config = dict(
    n_layer=8,
    d_model=256,
    n_head=4,
    n_kv_head=2,
    head_dim=128,
    d_mlp=704,
    vocab_size=3546,
    activation='swiglu',
    norm='rmsnorm',
    norm_place='pre',
    norm_eps=1e-05,
    positions='rope',
    rope_base=2530.0,
    rope_fraction=1.0,
    qk_norm=False,
    attn_scale=0.0884,
    bias='none',
    tie_embeddings=False,
    parallel_block=False,
    init='uniform',
    init_std_qkv=0.0375,
    init_std_o=0.00662,
    init_std_up=0.0375,
    init_std_down=0.00565,
    optimizer='adamw',
    lr=0.00107,
    beta1=0.9,
    beta2=0.95,
    weight_decay=0.0,
    lr_head=0.0045,
    warmup_steps=370,
    schedule='cos',
    final_lr_fraction=0.0,
    batch_tokens=32768,
    seq_len=512,
    doc_mask=False,
    train_tokens=249900000,
    steps=7627,
    dataset='wikipedia_en',
)
MLP neurons of a small language model. Each row is named by its layer, matrix (gate and up: input weights; down: output weights) and neuron, and shows model dimensions 64-255. Each number is 500 + 40 x the weight over its row's rms, rounded and kept within 0 to 999. Numbers have three digits each. A neuron's up and down rows have the sign that makes its largest values positive.
After each neuron's rows, "fires on" lists the tokens most often at its 100 highest values on Wikipedia text that the model never trained on; "fires after" lists the tokens most often just before its 100 highest values on Wikipedia text that the model never trained on.

L4.gate689:488518450480475467475538484483520554523452497488495516468442561501547551506484494508512533556439468489465526530468521529510515468459501454460506482493498466572553541441565501549531529563481517488511502460423510438527507514515527496526456513416591547500530515534472539519563448403431433508416499444490502496461511433478558454502523431473449401489489461498500475450568542519503493573484526532583533451524530452434447484461436503504537497514497486546492447443537488501412551517407489594446491515540527436514567467468472493450550450538558457527519513448530459558456455526499456509
L4.up689:449501529520493522498504469550490477486503415541539479516481453525466528479504457522440474479470524501565473476547511452473488472623497504462550553529486500550505443489503462489457516428425511530444458557544519516388414516483441457501548531460497517448415548517540556531498505556471554433574503517473530491506498510471453454510427499551523485455517537439457576533479479424538491502552483514520459507498464465496483484438449538445452579451464555466469513496417571515570489514475467506573527448490472542474483502540532469540471523445523511482483476462522482518512484520490537515
L4.down689:474511464471508445464563481496548449511495529499515498483455476505506537463492430482504496538491545484511506571559501439398515497529553482458449464480449497469527534527556462497462566548486498499526525501446578518569540500463445535467515484444563430583465527543506484522453480450463490530546483508484519546484490493566557484466438466455456505519437481480454522488538464530526484524463460493506535471565520516446524451534461482494473471473446487497502451324479444415451534549413486545452572469538494515482530496410494507495542445510558402479509465470509478497502523504518487507
fires on: "9", "8"
fires after: "1"

L4.gate55:474528506499508462512511480467528494441563520435503522536471543490488449569487571506552472474547420497508541586511518485486530524532438497538533511456556477537518447500458457562480515448494540479510534492460468396462473481505539472471419512426427463595435460468532462498548525528477518491522535540518506458499459499551471468526503559523477562569508458565516447539476518438477527487534492434469469421557469516531576528511503507450529529505451491522554460515518564481426503471542451549426501527527540511440539448502490498491528458554446472528497480464427532436548483508455469556
L4.up55:541499535540508430512470533517474508483531495400446527547509540488575478491499546517490508508476442480529497503503496521510556538492455475549512582515528446535517502476500462479533519495500492530552551513411494526548473509523516424463483519451388528522459477453554461544549522540527445611530506520502485493472451471507459521501500521533537544555519445523526446559468519491432561546525512423451504506536459473587565527550520415453512508515460488484516467499503561438465504503516413486400529490537549474491528491483461473488479434552484480464477470452438490462573529528523495590
L4.down55:492457521500529495521458496530511501488499544567471459471498514517551524479489460464495453521512516510491447456472485680489519522362586481451503464538508495471477472491544485480530432529518496510546481441466526575518449482497425505472543484553439467476553507505476526523490493488515467491470529550479499551559476510507475523493474407475547517527513477502523549428528538523468550552478541527503520509475477497516471480509530502545425507489479469448472459530483454507601502505511578429569565527525515458541441540537455457477465445494567509459486544477484461522542502460515494498
fires on: "The", " The", "'", "C", "–", "A"
fires after: "\n", ".", "-", " men"

L4.gate382:529499448532447463495552524507465475471475482522432520511538544410484498564522440561547488481565569522458517547420547528485459491487478536474499494475451508442564510498522526537525493523422452511480488470456474490508447528457465479483531509453459490525500438491487492476514510528504448432506429436542533484484426431493519465520531607479550474534528406525506516476451463448518547476504456481438459501462517511489497551499524504435539466563525581478463548484565543545457476519525528510528503536418470493483512531490515494508559424432417462502546550514496544500458485619499458493
L4.up382:479485494433487533512524509544518536516508583533567530456543545440422495469558429463481556551459465482472525437423535465524537480541544634472467525543494473535554495493590546475508459502488491522438440461450488439501526453466541489488564526405487492494541464462568507425508561457532524506476518533494519445579456488478476523541523472549495512480520552463493460477520564475509476467574515455515494495490434530476491554484521448551465510489447527462435450475546443535559572492467495474474487538492602527537541489539456512522541450570514530484474485559468488555498537492526475558
L4.down382:539492510535530477517515468492543613442535517512523499461440526501366447433508472502458518526476469491490480450518468465459574503485542463546545492583528446526563507456419513471533469493483543498543497539471528491559486501542565493441476485471474527469526460503475494498479488539458502535527474483478562421511508550506492552527477519453435434513419517461561469534623506501457536487524494468544551474469481474449554498516472505560470567495495463500454511532457416504540502399512517507475561425481531538537489454521517507482453485468549551495493560471443504472489557484428480542
fires on: "2", "1", "3", "4", "6"
fires after: " ", "ak"

L4.gate88:480553456556507522433521545505486449463500563520497467500509510533479532502533554541550484493505463530466585564500485514554490449493479460465508490480495552466521461489508546497458481534511544513585464553502524480494420455492474477535498501554535519520491489488503546533533508585449530452533478481511450425537505561491484470444554483498509580518444561528487524549445506523538419511460434520443469441499478530523554473537488457482507582536413509417482485460532442482525467527538533528451535543411510595463505586448517544516540499414473470440530458460452577574423534565439523487
L4.up88:456481494524536540474517549413473481510517440504475562483564455503525403544534510448519561442571530467522473500420548513516415453525451524484529522510524521550460445454589500484472540459466549531475501486504575509506515524555476477468526534498479568460461495558509565513535569448489539514541494524500511520497503460548523553516500465456511519361479457538502498499510534483612512407580529478509550523434529499478469537545447519515481460530543484490462460533525538488509522580547494499470520580553465510479521487511591500561500559438480541481517464541477477558512588490540520542
L4.down88:488477498514442479553570527553486547527493502528555470460484503454389525489471500467488549502464513469581559509451498348525528464446539523469461490474499491479461498493529552464538495536536498518599521512495448515510489581548456438499505544430472451539538507460526542475567508545521532544509528586495555527522476505525552469515507470457500433491497437551462509545518497508577518509408559512437487455496429490492492509487465480452525523599501501557501527476495522523514525479483519506543503488569509541519475486512509553429530474541509442485510595471459551539546502454501482580
fires on: "1", "==", "3", " St", " ", "en"
fires after: " ", "|", "\n"

L4.gate622:464527470529525454486443514441502489540480597424478494485508492419519481460428547506536513571481478529536525520463517512470502569558524487509505561524465492491453520470567565459553554526474546544439483458561543459582507522531498489457556480471540453534405543520498476528469453465470523521438487419486516478459505448525521519488567444406503549448488510559505592524512471513515540540559437572451462513517512453493457476613503571494453479578472500504519487474563577509569531460491435584526446511430427521466452485471523564553465502467497449457476491465495488481557492500529492512
L4.up622:513500515512439568483466508484550530527484479470616559489521502525496446524511593577484421459565494520540508501564511502481586511491484525490554516518540538491479550465568475564445497464521485506418467540467520453489553462445495514567543479475476506540450581526508473526502548513524515487502531486515519489480506519494461505547465539527491584489501496434490574503418471449492468520552496466554532469561491510447540445488475454478481470453428474473485475448449567471544437520460550513516445513463549574501520508473527560569555477517542520478526521468497571512435433498562449456
L4.down622:517559553465506507550477535479527523505468494494499516469520548485486559496401437475576560493458478450519504557431449489505541556443534467517401578455502506455549434552519557471559485572466545503466575550478511472443551481541541500439427493529542482521466581503487517512538482460459536428462447599529509454474509549556547491451508487463521417512539497506490469467533440494479510509535477540540465427444519440527474460479459557548474517517472463519505520471536492488555516532463468473560535452522493447469525544553538476460521499583474471545460478485505451512578519574458520540
fires on: "9", "0", "–", "eat", " and"
fires after: "2", "1", "9", "3", " def"

L4.gate352:498457459462496485562467475494481520508522451466549561471498502519535516479419511571488514501509478561468559499512556443512504560540418483417519520511472421502503532448537574515517481492486461563448538472541451495492440534425450467458573503468532458495439561573533446506500552549448504417470537462526533485566485483539566494484472542446497439523471489487515495533497419511437482447585470402474590502534473489519446495488430505540490470491463468491499541531510488465465455486478467495531582479517536536496537547483455468515464480527507457464526518527532488488461496501532489470
L4.up352:498503443476570481502476519526507437505474475485549512513519527407511484488472543469515465483446472526506514479590530534461493494501465510497503537497542458522467449432552504482568504515473485510507473495534495494541419576459518502496487503431548452522475520520524558558470487544468561450476509580509570502505563471557520419507492535449505465509425533452491504549486534470532491492503479429484599486510432491460475467525389500495453463465502504588431486525543564471533575523491460496479477541463516426501496505497470565487458568503554480518503546537560550553485479564554428568
L4.down352:516522449525550484461496570501504376456455494572580425519503487517466532468441453520475511494440483435454520574475487560439550612489516462483496541527473469530494507509538516513540444464475546511584529463497516467509468550495466579454476479536545490503560499530399499420516451462411566481576474549523556508475513508520554431522515459505570448453493562492526518457482565496481506513493506496437493493490448471501498457510535515494400516462507515496540477535441491507528528553451459494538459471542531574535509488491529462528447519508510551544464473553503445552481458540542567513
fires on: "9", "8"
fires after: "1", "9"

L4.gate11:498518470501462501515548556504506458528476554432451504457480581529472577497556511528524493492518485536446442561441559523529456457437556455492478462485531511504515550440533484478472516432515456452423527478481400501429517499559566496512485524527467499474483463583494534547510501541450439538538508537480549425475503476466533477474520490515573478514497471555507512418568545532506456469394488494500455496525530424449498432543568525451497496486487445568489473478506513545412531528545460530463496528504450493519545530438515469481506529495412490513532518506500420472530493508560515413
L4.up11:515531446565503472489498510518543445547527498491495546543558511500471546519514519435449493474556467436545485519569566503491531481483502567479601513458456481482464461539488532499478440512474458535535457469485447434461555488516529512478510500484505511529524450505459601450430522578487524508454516503460451460560472550511554468482527481567471504427465505476461493559467548579551502539463524345541501459531520514456516507498514497486478579481514482517466530525456531447479537520535484553431534552496475453457445550442453477488456484407466545458458527545505505480482498575492510483
L4.down11:489515506497455505588518504462566575506524502536488561509493486528530584417535454525479480519467449494529530526446439455509561506427570478480448583490465446499533480424507536462478470502465503526545553552524467525506523438457494417523480506474512511554485538519488522532525495578538499553534469518484537470471486547488534513479542470506498513569478505441459460468537483514525428518477481446514504498473426453406443474498524540483494530472585377533444495456464526454469520542558479517478476482526509479500543516489544603454532475504397426489511545497588491461537567472524456501
fires on: " −", " number", " Cro", " et", " Co", " bre"
fires after: " |", "|", " a", " the"

L4.gate342:492513521482517462505513496438514499478485542435414441509548488450514477498482499523520508610418501420470554480498553497538480446501533531523474507524527514481546472467526519523478452490472461440472486486489466427457486484528537486447563496438498515557536523470464560519496515475418521524480546417469488466511501460467524531551576453528542466489546543509581513446442506483450562394494469452580475504494453468527465487507577436469490520518446557448537429483471580558521429512476416551450425570606500447499518516462578517453540493486492515430519535453528497475502484501511520488
L4.up342:470502573536524495476512469470482520467531499536490509577498553464484519468519490543505519547480465510442569495548515500560466532507547481537544452471511521555552465427495528536491444450510450469505537439508438412492419476459474420508538485444543495544485477507538496496457503512453477503452543516496456506507509494509575523519572490539511458507497575454517534452500428494464561434551469534535420511528461512520433485531555467490424514488397524511490510492528534460508415537417393564461438500528529485450501492474469469476558506491464536497483540457570517531483478535530550467
L4.down342:580465527494513439516501522516474519509448533404423522486517447474412520491491516443548507467440474551523487468511484501524541484424516517458421472476508518583475525519508501482429501474521506504501494467458474565572521474568484464506515476472470566509528490508474471526509453450512504547570467556436522335456513515483504521545507516503522488505490527446477511562540562479520525461505484430494479516523499503501523477507435523501421510531493508484528470437499473467511520469588488476482514497570499471571583531454520528482496446462489488490479522505541543483525528548519507457
fires on: "5", "|", "6", "9", "4", "/"
fires after: " ", "\n", "1"

L4.gate26:548531516488477491482520451487455543470497406518527506477554431464521464453486467529464486471474478503504494445503542526487431465502506446464530556481540438542482490436541515421506564565476507552506489559556515488532525400496489513553562517462549496476553593551516502563460552475506483466465516470571534528507529484545566491502494483470446523529423471473490479424440418486502457510579529425481448521417451427495450485524538530535548519520537509540482540467420479506528446493549432454434521448558495539539503507538514577539551546476420476500509518452452508514509569520498529490
L4.up26:515496448529459539571529457509456539540518516463514536463552483416528467508526567532480513540589474549507449479492465488488511545534463562448488436497498562448547475513493492459467444561497531539454453523506550453462556484463516488495470457505485495403544471538492602521448467490531495498530516436521567528531573485531547454479565564564545462469603495449476455516510414496498472526468541462504511497474585448537523557576514597541439492522525505454534490560585507500558463544531440493574494543410523513530517492549414549494443532480464495515517497463518468471532453563513496475
L4.down26:529410507490507506563457553597510436507489504497480518483484506545456479509525518517558456491451493487518516481423476597493525553472565544550535501419495451488557519536482488590490533502552535520565503485484438484540445459565515494514496494483453563534561507578542461486507530436426440487522509477527449556516453569420445545493485559468486487505548516511494584518488529478431497506501500428573495534552484500422483489464554423500511445465523436430496512549461522452534507463455495558408451596523418498517464488525534551532480524550505498526490520486449515503523513476506487483
fires on: "0", "9", "8", "re", "ance", "cept"
fires after: "0", "–", "8", "9", "4"

L4.gate124:510530525470514515535523475483540543491527490525542456473430510516494503516456501554588505448521487553514518531487478541545515510529476468501492489497459352484504429452475458541487470540517583501499564540557530535500506480476526510496508543481500508448403589552504486475447458523518513491494543516510409471465484597442505535428501544518553483506451513539507509547521525510468501496551505524487490405549501485509440519531493463426526472537445452488518536471566432428527474569489553557496524493434541503448491465530518429483537500488566396503525447416443501514445459479454497478
L4.up124:473539527563544490572459541521517588555519482525556456511518524496512479509488546519579488485553473582597549482455472538494530502542536500520490551484471441486466406473551472503478530535474560551507500546479516571547467421533483442495515486499403502500449593543455473518489455479548494443501550561449506512507599494478487517554499508488559538485430477457516502551503500512479478490536509483433467465495486431532514555568492423466486484485454481569426556527543532466532484614519531528425519449434513484456485491482530420526498438489523503445507537465534484485449507524475528541
L4.down124:472441487491513466548531476553474491542445529484511501442537526501448499483560518450515472416515507422563500483549516581483515544370523492524552538529535575454462485530475506492457488546495486467459498496507521559485504458466487525484508504577540542568483538503502505509506428479481528574565509562423580447525615508494477500521457526534514493519480495493447545528444500536504492558436529521476417501468514496511548466488505481559472422506465493479528517443506524522518497522509523482508503534519452452482456468556435538589501452526445615482503481564500492465529495570543486528
fires on: "4", "8", "0", "2", "7", "3"
fires after: "8", "9", "0", "1", "4", "6"